From a checkpoint of a small transformer trained on Wikipedia: 80.1M parameters, tied embeddings.
MLP neurons of a small language model. Each row is named by its layer, matrix (gate and up: input weights; down: output weights) and neuron, and shows model dimensions 48-175. Each number is 500 + 25 x the weight over its row's rms, rounded and kept within 0 to 999. Numbers have three digits each. A neuron's up and down rows have the sign that makes its largest values positive.
A block is one neuron, or neurons of one layer that tend to fire together. Before each block is what it responds to, as a language model described it from the Wikipedia text at the highest values.

Responds to: Copula or appositive after subject. Linking tokens right after a person or subject, mostly names in biographies, such as ", a", "had been", "was an"; also song-title verbs ("I'm", "We're") and table pipes.
L7.gate1517:458465504538505474536465524549505507506502504524513521499475481469493473522531484467500490526484490538538506531499476500510493552503526500518476508547493503499519496535475468502516510480565501448481535499459495499520507538518509471516468478514456484526492515507507512494481503524499484433522500467543451513533524535449484490440512472533500449484490481500507537519553490527488490480550
L7.up1517:538517492530513504465495464509518512475511490521507485533507497490502534504528451484518507510493497521468484498456502475499510458507513483543504502517566522540490511482533515530520476515508498481489500495522526515514499462476538512486473469517478469512492485482536478543481496494544488501464482515493480513515449507510507513504506486509527475483502473489520478542509533547500514490523
L7.down1517:517504508512475453476496498507495545486464563523485501504507493484500451514509485528531526501526501526502504486488501540474476494426492542515523525496487536511479464464456521504519509506481495511481525509469518535478533553505494507469475536511532518552520525503471450465540455501492503542479515462498520477474506506496470534539469490492482534495498529539479500489485458467496532462518

Responds to: Pre-verb adverbs after subject. Adverbs and auxiliaries between a sentence's subject and its main verb, e.g. "it suddenly exploded", "he unexpectedly meets", "Nasr then launched".
L8.gate313:516526496440541481506549506525463498485535550504450476496490525500469524490529483505490495505483554530492515469504483500512511504516483494509529502500508480482508489472462511499466577465493536513501455491521522464523452494448492465496523518571508513452535498517501460528488533492472479508496496478465498462503486518497501505499492531497496511517471461497526475502517477475485467468468
L8.up313:530445497506522500460498508483431483512517550487441482516476507495453515483512519505499501497468467448472546522513548500517514520508468503486515532502498505465515528505492495494483515485488497448469511529509524501498467492471455518547496464535466481493530489522481468508482502523525526489460529474500481530549485485538502479495507466476497497489514504509506482526541487465543520516473
L8.down313:506537533482509533491492544487513490479483494476510435516492519529513466494504476498545500476513522532541456480475500535489495496491498500498537506500441453461512526504495481522459498494506505487472522520507484504522519564558546540495543531493496503466519540494513496516523492486489521477570516491521513527500538493488497488471491505494484512506512429495489512491515500480476515483486
L8.gate504:462507522533458526538486531473472482481549537531472488456479483511494532488512516538521510513505503489460518470549474497545506516501473456496481478516493516469539500532509540519503515492520528491516505520502512491499490517481462482482498458516477507529526466474502503559501536519544461502528485504511511486474538511467497517477485484523467492490522496522510501480501477527544541470468
L8.up504:524481493507515499510511459522477517485530506507541481517534505491461510495524553495474523521511543510487486524500460509510568522491451524506498512520502485469459543470498512482508505521438527484503520506499497450473502485465490476498507462543491504521494494502502517509478503543494497515524446435461501499520473544498487516487524532468537510469540501508513506504478517518515511474478
L8.down504:486493501482493487460502472512481481497530476494524494503496498487487502448502480486507513538479488559518488510480488538517492492481524512508469532522522523521505488501501512476502525471503504478479536547513463481510522516506521513504494484492541463504475485508489515499499498487460517515499515492502518517489527521523455482484500499444497462520508553505506507436517478546526492513502
L8.gate1189:526475481478490469538536506478507488466499499516514508537510480523458491460504478500529537514517492506502541487506438516470543537490502497473500493533472456514485487508503502529466458510489490456492453537486516549556483495531503506507526478511500517500487482504504496489482551513510478490478515499516529476516498502521477495512480516536476526464524481499536530517498496482507503501541
L8.up1189:539462517556513506489520526460487489515527456499493494504510494508467517497497468521493486479458478521460468503502538464478540462476486503523514434474466524450492518540528483491501477511516481522500509495528527503494493501459472462540538509517487537489461521502496546442510509492490474481526472537504503505519475469508490499461474527466459505481515480451482501515511491517485498509506
L8.down1189:481510514531516505473472491500476521492485491488503538509527497469502516523542488496479514524512509491505525530527549525491502499502485545499475476514517513495454524527497519499499576480513505493467526473524493467504495488495500490529508487460505488551549498490494521513450511474494497532498507501527485504494515539527529493474573516533510443481501474476487510529498456532503471503480
L8.gate1274:504470539549478513520468466483512580454502457504482531456507514497467476474503468510500447506527492487520503474471495524468496488502468519521514491524509471524477502525460449467549539485506513488490516496534504466481572481508504486513497516507489516521522500476565525493497526512480493523471521453516458527491531482502519514515459538513521492509560483526489472436518472459526566538524
L8.up1274:493492483454521500535516484495493527491481510507485505502477501507521500517524495485535525531525494512534474492527545501503475486491463477501499467502483476509547544524454477494504502513487487531468508500513535485501513475471493438502504469486499501470499488523481515504477496514501500518507506476534454530497547524492510457501526473480495492498521516523505456501525474518476514496522
L8.down1274:500479523499495484477493519503476543495508512460519492550495527489512497515498525537496503476470505472520488493493486536487504509523492557555518555507508489516476504493531512506554535502496481478480444503465541475512488446471504571470485520490513503462506519500494497494488499551510536518453500457511466514486497510494492499518496513528496513523490509492528528493467499542520463479489

Responds to: Have/had auxiliaries and negations. Forms of have (had, has, having) and the not, never or ever that follow them in perfect or possessive clauses, e.g. had never seen, did not have.
L7.gate1237:493484487522513505488524463540531509475538537479558480472559486534530480506521465517505432511490450515491470544517451465473483538524522473508486506502504479508474494517471455498492535518476508437485480533532572485541487509524503494483469517511492486498512505510541454506485523509492531503522513451468451523506497488562514521498491498480472528453488507467480561529482509458498475475541
L7.up1237:487493495499517552530471440510510463505476541491475476523536516528534486484504494442497465491507502487503486511480481531522488486482518515518520534528524446483547443514479467485472541463506465500510466506473471492507472532455491499554472467473512490525476454480513482529532477488528517444495485488503537509484473525514514458488457541515476521482480484502495528507486501486507484465524
L7.down1237:509510471530493498491469496516461498508492532481504501524523527494513489489488501456549529517524513508470507528500514502485478485469467519497503533489515488522487480462445492475464522511496490460474426465496500497516517483511503454480534471461487494475478492465517501459500492516520463507527510479539433501492481465474512514554484531492503534505467485547465495507512503528490499457540

Responds to: Year digits after century. The last three digits of a four-digit year split after its leading 1 or 2, mostly after "in" or in date ranges: 1|975, 2|004, 1|932.
L9.gate401:450555482544489489481493473480486524511508495483546468533563503505507477500483512507460505515492524490502499536454482517492502541545493505508455454499499480536492500510520487532518525497509505467499481508546515508462455539521474462512503511520509495480517505475510489527520487498449498520523510522473492480510519512525489502519483483454497472520476504505469511533485506543483506473519
L9.up401:486507497507517514485518466481544555496533479480548470542488488512507502504482520515478510537508508495495491473495492513543503444492555511492535486469469504508503504508503497524491475475519489485496514516547522520503451536488529486514468506518522546499516509492552483502500514466476481504494512466513511516556518489466546536486459546505511518501498440523532474526554497453500473485492
L9.down401:520518478479487459502508481510506507506470496501503513512504451483472477509497521493491516501515532518457530432524508517518504484482484513503507504450463450498455506492477478526535509505491506479468535510543513486516502492498484448532485523497490494504525541544448475468495479543481462534539544503472503470524502459490520519485459493514485487532515490459507510515485474494510515528520
L9.gate776:501442536486497515418494470492455506502500465479476471546520524515446546489539498457513538497502537500514524466497498476538485494511493467476532490503476480487475469494508501486502534520481471494495462481485457497497501483493510483489496527525502544447506513482488457482507443541491490532499472499496455510500517507474552498486514519473487485489494522476474498474559432489474513482481
L9.up776:527501469499486507444516483492492477558521482469502496496529491516525459493477475521534515493490503561538482502504457546536497538537515517478519519541496505506501526491541481484495541472503508482519507509537469486502515499517512535500478488514546538533487506474498504533489484528476499489488524541512462506464488507564504472535494515473489509488486490515515507541496425515530533497520
L9.down776:490524503478511478520511486502514511503490510509513504529454523473482460485545454482500475539542476529482515493534495532443516493539521482476499520536486503495498498583487512542507517535512523497483499541508474509476508485531481461521523512506529483511505502491534510450496524449532509492499488542534467475505512556473483522477528451434502528471480494516496499471497493532524449470480
L9.gate830:499541468512490522515482510537512479497426519532534476492528492470493476502505507473497491522496516518505497542508512442489503533505524541509488506521484519527538500534504535517516503489490470484499505485460485480534471497480471500464493516536531539461496488479483492486525482536532507490495472497500465517463492482520543500490501460484501446462497536501495465465505518495491517503564
L9.up830:530551487459503481507526506493475550526482502491500465496526484510550496493496530511468517505493504486555543463519483495483517540474456508490498494516486466459493507465474463522516517483524520458499522518528499507477492517492470493548538510535508479509518494501486489476532572483533523505529467480496500525478491506566503470497471530515489511514469491505481528490489497515491515484519
L9.down830:501512491523527481486472504522508517511508471524500515528484519503526551481492493515503570493497488535513460494520487535511487515503527540537488487476501481461488479531517507518469502450545525463512484529517530506445471495512470488466521540541496538535497508478511449497514465523539568479573479523506521494500472518498486501513533524522501536484534483512480478459493549493467497433506
L9.gate1108:487478453529452490521520500536524476483543498527514487467475496473476495483505455442469489542469507497510522475467530505503497510533504488542507523541470496495480464527490516494469479436533528526489479448521526517549489493516490467514535483524531465460475498492475493498512507495488505473511463494474521483534493479498524506534482472478488475523487487503514476504538544512530546492494
L9.up1108:505494509514481512465466487523476506482475543446472487487496478539524475470442538505494497538538510476484506503531503512495538489463516471472507480494468563516475497505501515531518492503486464495497489516519511525480480495513476555427511520523529471527530511549516514537498479493481474498515488502488535519474500507458476513500471522500536517530457470517486533510504525495539550529517
L9.down1108:504482525527520506498488485506499520542479476565472503525533511505512496478495487532498498516502481483523521500495531473516517513480459521466534523489486504495507486455548445476543496501516518493455472469487558451501505474497524501505492483479488492467520459543483483480497539498497462506484499505510527512552496491491499466481502555523486486523481422469522489454497457500465469504500

Responds to: Indefinite article after verbs. The article "a" opening a verb's object or a prepositional phrase, as in "provide a", "to create a", "relied on a"; weaker on capital letters starting names in lists.
L8.gate621:524471452493521464467487509488483500490495528537493483503457506501486517497465476478494479536490517495525466499490507533456483504488524527520468511490444523539513490507478483540536483512452524497495490481517493490505503511506483484484480494484477496543490483505482479488472516468506500474495503448449480433502522497556483453523509516484512533433529485480515502543534504510468549481496
L8.up621:536458465502482524483488500527490457517561486541500481522500493474486461455511455482492479449554477511492507491473502486472505497495551513520484517518493517521505518494505484505509489540503517519498485489464505443531478465546486459469531542526478481532435461512538471542547496497457481477470521500509542504495521489516535469466516534474532518483532477506445504469572550537468471508468
L8.down621:520506552481494464484524521468502470532496496520507527506544517467527524479505498497462503554485527554476503489500531467519507510486502459489501531513494517482450518534504477517492499559536503509488523488516478495563495484475534547486486505449525509508491491508525475472568505481462493510494486511533473466486474504489514526498488534459504503487517497484476532496469490532502505476501
L8.gate681:491534529508491484477514481472456412484470514485520488515494505469486561484481484505498469516503504511514499488457517493482541489513515505505444492478519458498488479472522514522504484529464495498520479534448514496508480524449480492498492502538506497484508518488525516480502498505517498496489519475499500493520502496483481479507527493492499489476497482502476516507514472456481464482506
L8.up681:475497532500511506521514469454537508506501493495492469512545505484517502507497502456540482482513483480525488549507498513513481480516506478462509538532507529465509523490505519511536514450487493516531476493509455502480520485488495496493496498522525480488493525519475467500479490501520537510445523492553513510490508509501463477492514493488529498484489533537443496451485497472489480518511
L8.down681:482533537480468508470491526508509424533508471536482514541476514490497487476493445518475488481525506496469460476498494512482521504483501514502469515516511453512472527500479472506530465515522529514462517530506520498556483500503473488502499451496452522487532478483543509483494486544508499507533504490506491505505520492451486516567518505499511470506458504455520482525504489504496502466471
L8.gate739:500513517540470505520468521542463499510526497537502491519490470479498461501470487452482524502550498527458529498488501466478514487489503502558416513516539466508474505531484492517510499552500481496475476509474517473484474505479490492563495508526478519488500514445520473481464521504509538522503484475482490538462509480525513503472520541489518497490487525510518493486499517542480506501469
L8.up739:502544497515529504538536512526483542462484486446511465501545472500486504461511470514509490464518493527532497472498501485507468456544492504476510513514516471474519518501468483481524527462478501489492489514482524498540498487476461499511501500512478524529500479480471458510501534487505487488461483475502476510506489562508501524502474523518484530518503483499446519521466493511482496483532
L8.down739:501539502496511495503478485480504453526480479497474519536506494502479492515522486490410497456531449526501471489505528497522476463511475493534499526532512527491505509502500470508484527476480494467509509460482518474548489517497514516488494501517508524505502474514478481524518510499497505451499444490540489532480475508514512493489501457517546506482507468498514493504451537491494549540480
L8.gate1716:456490504505472489500489492538494483518494462517503513489475539484508505499497449488503540512490506498493481522504492499507506465455481505497471518495498516497507476499452514508522500500489517501483489490513526523552506507478466532475481482489445455517490501493510544521501481503514507487495464494497477534533517527498453486478443524523490490474508457490455506553480467529491508513506
L8.up1716:456498520536527476492499461523458517565500512492512466509510480514509494515485478487492500516518487529517548436511493486483500467463474518500466471486523481462499508476486499485497526482514523465493476499534518478488454512463502544463497433470511505488487540518458488489507480529500520469501530500514493520483483526506493528490515516460470511490513524502456492489548473517493531484500
L8.down1716:552477512504483515493532484511477494505470510545523517530521480504501460471492512513499487551504489513461515493539444470496523480505470492480522459498485488465488520527463479478530517525503556487498466563474494496539503452504470467467507498504515461507464535469450481529486486523511505506465460499511533502513498493522510497469438540507486462496525503513442461528462549536508524513518

Responds to: Predicative "a" phrases. The article "a" after a copula or role verb (was a, as a, described as a, ", a" appositives), plus leading numbers in wiki table rows.
L9.gate110:475514492468525493446510516493489498469487506519467490505536508469524497512465489447496473461504501515493524492514517446500531486533499502531479477535525475478484510504484487545510479546471497473475507523474477475492496501456484449523463519479458509515511540532514477523480495479475508530497532505525468495525508514515476495472533471494512494505535501481535530535539459488485505502487
L9.up110:538473537464476463562484484519472497489497513504496491455483535486511481517503508450515471492509494527543488477537514494504475497524514557497528497480512480505538531530463495505516476529501510493519444479469484527490533514527482483497511523483514496519488506503466454520500524488496516487471441496539500492460545476500504552490483502465528509501513519489517533487520487515500514494529
L9.down110:490488529427524486483501505493489466484483491469490516521493468547492516466492510493481486503475517544526489541477503460450474518552514512516509474484442514529490498501492492494498457499498498448461503527479486536490527542510535504530497523501535567496554481514470510490534492521485495483514481486483536458485475520449498443517500464532546518443490472506517488473513494477500499501492
L9.gate573:539503485493473528500506513496470549485512538520478488472502521492521558481493502448449504469517462505471505512467512500496462489502550526528466493484439510522501525503496473487481491521463488502501463487487533527476485530465491542501482489510498497509491486489524527511522501511505511516471466494501528454488504463485518427465533470498520463490465520465482510539485500505472488530496
L9.up573:517512513490494461481513504509508492522511488512478510534525509474536523540489537486489482457479470504491518499500476481475485516546500524466452531458525540510481489510513485521510484514539494534513468509545484519515493472528535501447506473499464487493476494504452506535502486492483497557551465487459477467460488486459503458508493474467496459496489548505460544491509474476480482498468
L9.down573:488546498476542449506495524481537479527495516487543489494543538461479492537502505489483493501501488524473488480507489510481503523496448484490511527523484510508461516551517542494456521461467524522488476525502494462523565478493487503531477481493483475459516479512507494522505513506430477501530469524530479496472490487479472479522491509494518529503499474523508521488530490492469501537452
L9.gate623:500471467503439484529550519486524484490542460490498478500505503487497523534442495452464493533485511542494518487549492491549475459512495472504533484510493485492450501536490504533492500546501505495513425558489497487490496553486467519487491529510505532497498521481531520475500486542493515520493452501445480474506488549488498473454531473539518526512490544452498490511517493503501510496518
L9.up623:496470501481496488479502523496472520560506522480511506517513509544464519508478510469506486496463500486463504489496445499522473482524522503540517495508518472499518553508518503480473539501533521516540530495552514487482470512486431495483541525524498474493493492488467450487459507474494507496530494514490545497502462494527456504498474506461435490461508509479481495533521501470510481462571
L9.down623:540525538497517513495538528476503540502487526507491510479488526509551484523509473490481529517491535521535493495482489562491487494553486528485499509505508526523485504504475496484510495496480511505452496507524472496475475527480480514521536481518514505503508534530461511450513503453538485482491490501535530461489501487517483537505490532496481545553465484517499449533498478503483489481487
L9.gate1312:472520504512487483549496470518472486504514518511508485475488533491474526542490449494522490523498507535492469477560480483501485483498481494494475534531488549516478471506529511519558517520472498549499523493471511463486480517527469503493539490570503522496491533467559472490514530533465487507479470471465504479482507491495486465544510478498503509449497537482514552541508471526522490496484
L9.up1312:434501521437505469518493477535490479503543497519450466536500502450519447494457504498493502535511499516492505479533514486475520541529510469491507532462511522518494511477535470528520494524516524501477448531502510497503491534462461523537521533555476448490488553500482471517489466514515476470555469481519532529492466508470494522547486505459488506481493518513516520508504496498495504490566
L9.down1312:525536515474502472488509500497504473477500503515486505551505493501522498489537498489463505471503517505505527470488503495511494528507491467524502477488508472535499503510456481512495502496442499505510488494467507506477503539525499520432506518466503459475526540514514444497510511474468528521528501490501497502454465513470520496502485519468512534459509487532494504504449475476488519493558

Responds to: Year-final digits. Final digit chunk of years after a split-off leading 1 or 2, often ending a range (1930–1933, 1990s), plus era or event words closing dates (BC, Revolution).
L8.gate369:512497547486512510493474513523460515488510522537504527485483533503499528498498471533473517470464480490517496515471494479491495509488508499525515475497496480479484503530557501501547497479495450492483495487547499499501530537490541463517493521488513501516513468529531513477486472498495537482498478478527534515500512543507471486508512495499499494468522515534512467482487481496522546524513
L8.up369:518523526480462499468516478500531480445524525429477444484526460493485491451491498480426508501507532513560540514510496512559503501500488520508499530466533482502493521472472513506487490498514548502443489508541537482476485514547463532504529492513521495559525476542504527471486483483551525505507502461474477516503490523502471493515524497517499507516502498488496493548501516443501480506497
L8.down369:525504487470513510534524523536499503501509517466490514511480510589537524507510526485456479440456531550525523539467505466527488514454495455479523455524515498430475523479509498509501560446514455493505495507484504515487534533472523516506502521455492551484515471552466517496506547508462477477503476490551502489497529472530520496509531478475484506424530507547523507523494537509494577488456
L8.gate591:488482517512470477511508518477526472536489527504493500484516490509521498492479450520484522501525527498527561530492505489487478545486518520517522475459523541482471505518521506502497517491528491508474471465539562508543519487511506523515448468517530548508468472486529543498519514488533484503481503490489507511543536489491516520489513517504502511482533515485463525514468486498480511496476
L8.up591:508500518495480509508542457499519476503492476504502515498521475505523487555480441483463493487512485542492487521509479524528456466483486525538486500510492472469477498465502506519489505494527508502494482544562525540480530550496493484524517515451480543488498499485473442504460460493526486475551505513492467484505494489491473483545474493490487508504517505481516542519517517529473492528510
L8.down591:479462477481452550495522533503474502494460526509521521490527536529463531467530532508539508517526497460513509511486501505485525499473515508460466492525482475520512519459517494493507492494512536492532530500425486463493471573473548454487506505506516510492514492522465524503525529495480482515524507525499553511508502457498468475509455503489503505485539497508507483471464496490529519487524
L8.gate1303:494481514504507469484552442507506499495476507430494450470547469522477527502508490492493510500510488505505494499516525488483496489508494533508519513520491502492453523485536507496491504545472503461518458501473451516506496519507502544503479500502553519485492474514507508527497480492490467483529514492509461483468469502469489502532510467505508497509519471486505482494471432482488556506479
L8.up1303:457537489488496493541511515527454519504522455479488503487492512519512494469486508504476484488526449477462495487489547484499511526495452485512530506489517486511482544466469534545489479484479516505498522502510457505420486491497477457489500560484519509481529461535473518487515505481530472470525464478515498419475521481554499498498483485532522422485491489440492475481473513505517490490480
L8.down1303:509505531483532499482457506521516514512499490476473488521509534502504483504558484475489551508513455480529517523523501493551503568521510528480479520500524521475500533498504542471503494496454503480522507504537487461497554434539514500530499506487511467517531499502469494504524468491476472508493517513554462518500530514470523481489495457496529485496517505472531467496498513475522458483575
L8.gate1533:487534532535506506475493451473451513485529517485489459466542479486479482453500476515506530503479542523546504531536507521512520517471452516523510469490504515531475531498522491496566475510491509501510512497525520498510471477500504509533539528518533498513489511508509537508500487540520520584476454464495488522496500514476510465457491512511466487514544509477494458462490475486480552560514
L8.up1533:500539533525507431505530501529511494495504514480507536538508502518468497512471488530508475517492475510519533490476515490487519489471533512515545481471505479510476521478550512504511471493503467491499482508477511523516492525484560540519471511509534561484433496473501508491524485461503485498474544504478515521539461503510490470482465513521471496541522511475490486487528475468501519494468
L8.down1533:462465505479540496546527561495533499514495524496476524468488500502517545467468516516476505499520513538485545472489517502485504464476501541497454517462503497518501502509576510535477487483491517495476476477519515486508487536573546492476473484524509511549553517525502510497488501517485476528500470532508437504514543508486467496520438484562474497492512511532491479490515500468530496467504

Responds to: Year digit completions. The last three digits of a four-digit year after the leading 1 or 2, usually in "in 1974"-style dates, plus decade "s" (1970s).
L7.gate508:470473478551486513489518504526443541473536478539509474507523527487487521524484465543492500516465468517521485474522480506515531512483478522498481506501498445533482508529513489542505530518524490473481510519465529503521495505502501529513485524520543498462516490475506471536458508437551496505489466494508473481455486504530468556464466505480531512547510516481459469506538502442482527523488
L7.up508:487506497516513501532512549470475507501491487490529488531512491485481497469466470508505528473523503537511511508488477519506533476543488492518495512507499454533526460533466509494501520438501494458468536479494524462539458490485507512512544514524481522484515520515526518503455505514508505506474446495457489505525492498490536473540504480477482506518483491485478513472505435527506515498537
L7.down508:521501507484504496517496573508463502489500538500494547463520484502529546523506515515507533498460499472490481497491480506499503494507447478463426482503539493491500529520504503461469516475509512507498482510488491477508494509490484507486520538508500524487491478506487491494516497478522473481489498506542495498552463497515490473486484512508478464483481477516514509476453495472571497503508

Responds to: Auxiliaries after subjects. Auxiliary and modal verbs right after a sentence subject, before the main verb: has, had, have, can, would, as in "Peter has taken" or "crews had already left".
L9.gate950:516521535507514502507460494494510526442493507523507473497478501524492489505513469483462500510485505517473449485501524488532491546547501509508482538494514498486448518519516502516534544491511464529518479527533495497493499520478494517510490551490503504520528478422518481527532515498510497468533467488528481471484470478512481493481467448517527491521499450510476508475529486481525510502472
L9.up950:521529482517472466501532496455502498521478481476454501470558519484493492503497499536509506530545505547522432499497544542496470520491452549509522531475528500465492537486507518506478501502472466488499464506522528494519491504544511447476473484502537500515486472483529487553495537506497456500498525520498483529543474440548494521511465512530490526486490474550516526499489475496495497463507
L9.down950:505516505521565493510479468455500518509509480493533479536485515460510487467497528511501503515511482480483501527518470494516477515469479500546472481476556467469467552554532486490478488532475494505498502512525532501506496490495513490504463503490467535483488500468525563540459498526501508473505520483550518519541484512482459498513481534494480485534486466524519461525525545488519514480459
L9.gate1620:461463500498468464520484518497475536530490515497499516448518482466491448490507506514483519496467511497463497468513483497505494479477512518501500517471514464494485494492453474504496521457500475503483506540484510491536518546509474472537483457521514493478527496519499510529531505443504536440515516522500503559537469498512452512498511484535534530500491512516538465451507473507515474464502
L9.up1620:482537461482466485494538491492513522462516507513469487491498490491459497546511491492515511476520502467488533522462458494505526476461474526527458498504511499511545511506499486522469534499500522488461463531476524503465537495463480518512490470510501532488499498481443485514534504478507467455503480547487554510475504532515527485457452546526521562514525506454545526498488513490511507548489
L9.down1620:503474493499528503509507508510508526480497489510500447509500526425531504495500496520474516508500502478507517515456474493489519469437534479449487538508481454458490500487465485526521508487552509506482468539465462540493499511497523536523460498445490500500472533487508456529534519455487485511502517520496477524515531499475499501493564538511514452481510489501484509533503470455488498490435
L9.gate1639:490483495524484469496479432516496511467522516500515471517536490480453500512493483487520467533464515502470478542505503511473515584539490502485509486498533466491465507524511481532515497488500437478492515485466486516544522504460527500463490506520499497536459519452516533535516478480536449472543557511465490523468491495571500498476441493462517513455536535548468545522457478489477533470474
L9.up1639:469508501505475505507514484479460539498520526430522467519535454531495459500497495519512494532504489493488486516485488495490492532562472531500540498476489486468480513536467504478469538473517472496485525511538513484525477465504498502500531459478486504517494490474490500514528478532512508487478473519493428496495516533493537553484459493487479550492531478511487505498499536508478507501455
L9.down1639:490561491477546511457512512520490500448517465501535451536487470517518490460494492497457491492477525535499462542493485514527495560502489533537521478542474484445505556489485495481514494477522491478506520491515496503518511489530527478463511533481470516544481511487528528498497501489498522477482472498500524503529543500511500547510544497469481505536522510495532506503495502479455535482459
L9.gate1667:476534490487482508469473450474485493495499518472492486468490539532442534498480484468491505513482476525509472475472479491490516477527490493505488460472461504512510524496471496502485536488486495449488503481516530529534525518450497504490507480500524470499539515455484533484502476516542511498523504518497518485474495465484509498508495505520504505494488487520472505480483417525466541496495
L9.up1667:512457483474532456567508514506491503491521507533541493521511493534495527492506495523492458531483519450459531466476505488540513503468480494474520520495479488471481465511522491492533501467464524511468509500527496442461502521533512483503492487490535476514483515537530466517477534486546458487499508488462483534497526434527461485511542486513511500492527522501514531501462492497501528496485
L9.down1667:498500523499472498473470491463476514507493501522519507532502548452472492497460490572481516511496546544559519523543512524480494501473487475515469517513532467475506485511536493490515502504535487538494547494528534475507481533518530511512503506462479495477549496482511530484503518520488512479519470473508507478472525515493470517495526501562482514462513506480508522482493485512477522477488